MLP neurons of a small language model. Each row is named by its layer, matrix (up: input weights) and neuron, and shows model dimensions 0-95. Each number is 500 + 50 x the weight over its row's rms, rounded and kept within 0 to 999. Numbers have three digits each.
A block is one neuron, or neurons of one layer that tend to fire together. After each block is what it responds to, as a language model described it from the Wikipedia text at the highest values.

L5.up57:433504516501526576522502479571452496555480522508553419504618536472511555543467448455530527563436517499486534594436491562493547488503434464504482524512489489573542505592466573501586518526524507583505428578450530537523571495508445495524525457567428529542471498565629456478597589422461455461
L5.up244:481516453543494629469470538507562435428424499458559553509620508540533477453505432572528472486402489496563529513477522510471487405560486552530543501520451507553488517414482438541555471512506529552531470582563553528481577396468472462517448542549467506515463540437492477433513523490370509475
L5.up329:529463580573404488412453489498463539478550600534479518524532452516555519446454395599528511428411458448485549554439504511588423499503557537538473453443505537499494462476560460472572556473534559632556536586462594528434566459493513563492460487500492504473590551611555565391582508501405461425
L5.up588:545456522519546576516473478457458488487463492485524472605570525506546656478528436479421462494349471579505522499453542517529512498523518486530531485524470555560545497532401530438588607512510429562514446509522462444479486402526446505443465560488459495456496524543485491386510594470493560437
L5.up598:505476450525473495479483525546572500415538551483550514622572439516462610499421401505561540566432420485563495564390399527566459438576420547442599582525559486522466487436531504457493521482510517566554492526474487486454584494414588436537483511464501542534546459542464383471548480459392496519
L5.up639:545414521564489457411519540488547591513559558548452526535495567534447484489592499485524554492441487542617547556430441513486482466541433569349485511445463485495387481423531451462477544600516590523610506517550505481417468524487463529532497469438482525420627477558462539529526524494386556517
L5.up931:423516493543540498494434436527510441511457540489463548568587490526497467453411458592519523578431589503544496483456507502510476559588524503555550534462533419594445518540514515514475463525571470578492466596440437525509587472478506468531495512551529473523448576570556510458568554482462515497
L5.up979:471437480552516500418444491460417595490473506417501498606530460568517512591444396571417461529435395533542549508490496553498442479500493495529425482474605552607492577554431482479579518512510548490484556483517532621490511442401507490525423449501469518539509503545504582505511535452466522501
Responds to: Mid-word subword fragments

L4.up18:457594390454434490495500497463484422470493566488468536470468517542481447517510492525539529556493525519487498485408438453524565528433565486564522422526486514420482445487552496518506448461451496587503445576490542594528498586555434500461543516536528584555489548512400436475553529532412518501
L4.up120:456424508358599468466527555524478467454499558408531463510504501523435497553544474457432514531580511475537590457532408487580498551527458462585530586451473510493455485483472525545478475504469495474525423466491546568614463481516492458505434547482484521420486454573512438461507569540500588321
L4.up187:462587502456565509493572492475483570434530582538421462527515533505495548427493531466488518529466459516592511432605462477553497522577517539543509490465596512462434587442531498518569549489384540549542533505457468478519639501484465506473478481502472518428535544541499554552448564501416529470
L4.up207:478557505498487593420477453468507432396517536531458545503485406482477466453447455510489379567523496506566539466505510402533568485470520474394540499558514497493446525456543509534603562384455549576491443482479505507464555386451428566488421576427503455426473506494559550506563580519490516502
L4.up285:482562391582443463564433526543489459457510544510482473428423501552470491463443484565491486620502487443587468450460473433507509433476452511573563495514491534451469512458420521509490506526444534524484504438523441496525519475582456507539426429485539472555534549587445453519555536571460403428
L4.up357:540504525387568424501530472547559465472463528473553536431421532513453442365453466470493337531515540472551551529512528499410549494482561419504543494483488441492482522448476524509546413554475555533638461588454460547510516498486440420447502543551564540463517571517503572558544544508525524506
L4.up672:508513550541605528397549563456527477468478568541510476530503566476566519424455502367485456517512494501417416504494507528472537533510515530490380589490550595531379566493484536532508529472488523540489453464449470503510503418497460452503463570531435554400563473476457522528559517477527461418
L4.up971:457441437506478485475502516556465450431439463535435536514455565540515493488452582516496496473462537444466552516403538536498541486533529524526495554583490513422527566519616538434468528520512464516623486474480541626539426533553337464492488514458487555549462490577383441445532556425532531420
Responds to: Fragment after capital initial

L4.up0:499560447527556476505554454565477533565558467445563555635407544553513498536484449426544512524519448499455527473500525475506465514463501417486530454469468556438432521484618464517509494542582634416629517573478437519432496495463461504486570380466529547501455531544450575455497466408486510487
L4.up223:481598402417513498550452449532500531525459475527559499534452449491497480458500436529513439575518587503482510466445486495595327395385525475493524446524528611509464510558576557414493564410455498442463428454496482431486496506465491511446507353513420512466452515480544425476413494399474582404
L4.up335:521487496469517451521458520497534531504571537429499426580470626476501432455467483507438470602530490488473563472462460426516443485433497468465481484474578554506406462542475549515495588544522595424413512473466437545523523462439478444455501484475455482515457570456408465425581434440571463493
L4.up619:407471500529487457548465496474547372497458491523496520519411554513552440470491440493440497597391609503413492545526460465471400497409500469433456496491579517511436495549497506499496521549547569432559481528497469606553466505560493430527529472519564548495378494496430398424504430477564500527
L4.up706:501558496461463376486526491583462472526356477458491441536470459512477379428459416466521538548528498522498625499471485452384459551463522476470558516439520543483473510578574552522570460530497520518600452529574519490470406512549426506592547499462567520480542527557432476474504451486444472450
L4.up775:583479430432543557482427453508454445539509518459486573525468510586578480509386417460547528521542466521404523473574456455443489477493501520438519588429510703523517512583545452534467542534597529436558482468488455530512403496421442519512486424528480574512440490572394549411554503443480459479
L4.up946:528529503541544421519402535439535463630503535526546491517480560522453509472446408476593475580560539481541485441521490396483408498518480542517410583579426574563404514509573535454490485480567514519489536548405457533406511454542480436487555395517516494523438541485397440415504445532564428426
L4.up983:480519488573443498510469485540508485499502518510407546498527478531446516415477493537566568568462575472509428540547497442528561523488462478438534473486483413526527489452507508466533521536457446495496424474473454585466414470561401468440485495396559525527561569559424487480516397486495551538
Responds to: Second piece of split words

L2.up249:578495508465488526492418470551501502456418565505526457497654392490590432559434424441557510544417439502555553478548597478539568539490447549581445486527521434605435573461515598459414475529420498396522488568467433575564362523497497518485535545476496541530540480540508399431607488519429553567
Responds to: Word-final suffix completions

L2.up396:484596504535476551520473511567426510543531545574565509378473554417423583541462488548492494505501433434466539535487479488417549432520549599497529453477514581484464571455541552457565536536457470449467426455499420577516502420497427520502528526512448398433417587548452412505534540445580485447
Responds to: Second-letter word fragments

L5.up45:401549497576539547480595560500495507488460460469446451500563580573537505452485467505533493463460471432440506479460486452468581531411516532468522525496609408524499599404422567565447503484497545443533473502533487602547561451581532477424471568463459534569550475503446426419541547512605533480
L5.up520:471582535517384515487512563545558449538393529571617493494448438602433501450465530425491538523440475547411505506420467517432470469637455458484544542517479557534527553446532525389569506464482535530524484538471544508455402516532439506534492522455454473387543464540391433456424567399514559429
L5.up531:534581466518453469549505522560529508484461566476534421484457533516374586457451473495585534498508475441442431589387476403501501557473495479462572634556537499490497500529440378497433502512506416394522467515544389584479405530541521558517491504507465510497513463578417452427560509497524467532
L5.up642:370570478452504518541520503534518469422460459519443391512521485510490559482395504603502544584539536473550529476438439398530418512486536526529574507527459470397549471484517412510492598498499402454486483572550473468479458453592462585511548545577490503487481511533491441389469441509506519461
L5.up733:415533499400488538514587608561552511491630478522531423474469538534496583429474481490413504480433481489530542482397442480559529475474473591494499518488535561419442553455546539485483579576402464488456489509505414495505466553552417552488512536411461487503601486496471416553503484475540473576
L5.up746:539565426448575488543485565512470605491518471376520486451454478524441558436498524399519501534599483485535499516414482434584529476509488509423539532527520470343532549495433516518475498459371492547459514474529438487571564449612490503471524481461506487515444560506477405474549442433469527537
L5.up815:533548547571530602477499523525489489457510474530561469542496475516514464456499451492408449448424512480592512448418516444422438488573491554482514564538484507484420511501495470437478458542440460377494505479449473541515467451573460425422512515453477451591562535498439403483541468491540446477
L5.up894:498585485455469468526458547516547553513544598436503487566466499426497421488503411426477399502405440521486557561418553488510545509469542520484490497536532517455475571527559517560527573521518471435486414485458459536445526567556432439485383440557499521441462431539503418513556418549605540438
Responds to: Second piece after initial H

L5.up121:492556530538538376479522494568474540522419524498439548532503511486411612480527412545487586454530516512506579527493555396532629516461502542509474536508511473411501494389524515480521484570466492480532522520465459482504424537514419487429472451492514489501460538543420481501513492449535508582
L5.up155:487552484515575483450602633488478460453467524492621545546482475492488442500492466476541533465505509484504481558512506475449493559571475524482521497547563580411437610505458547418520479520438519460430445531498554616536455490509405348429545510557511439517558464561464379547465560497463581489
L5.up189:438516473582435428555617502491430527438528523535517473528535518571563551574443507588484599496470438496527616513492443440545485467442481478447482521600443506532471513517459412486492574477585522513545557515462504410546471409547531413505380440458491440548456453521499422464464536480503424576
L5.up464:456511439503501416534522607534382391596473536550449475587569475532513447520523477553508527536476497410475516573540578480583494487485496472477523430572485547373434607541469440507465562511507483491532522551533471545495499485473525484381531552482473451469485476488445424479536526548551478429
L5.up502:425576467576485504520472607492493516512536515516435422549441601563479489512438484527490528457504459436413575541429484422489457506454542471496461532621510491441523497489559527544578460453605504498494478513525556524529428405489422478535396398546400495467488544564465432505536557481527524454
L5.up719:495503448552464446519550534581397528561490511475497462500579528532543455461448477619511574569515403445475538529464443536592468491505491449417432465513495551520501479447521537503534516460502477528531501501524469537562414480465460403493506528555492492528545533546448373459509539519542521496
L5.up743:475569510417572466603486566548476521486516480476442456506488528549478515464388466519559538569481519387421535499407500484522554484495471587525508524638480540456446585456593524472600522484521544473588464468503517483459489414605431482512443468495501526488545414507516477427502476438537468447
L5.up1020:409544578462517388578506611539430381468466468450458478470426465553493512548517522479505561551469571438402528509470521472567496501491473524476538551542520493431465594612533449482486515558519484478515551533488527479576443462469455481409494466494491499535421473531478529473479591502530493501
Responds to: Word-start fragments in split words

L2.up337:424600575509410455496539530577439482585518498540415510485496552478455465536396512561544459491535458409490525498449463546537455492537582531489489527586608528368489646512460462573458554431416550475493442542470514508452562512542472477445498417517441454553520530443462535422484545466548538505
Responds to: Word-start fragment after bracket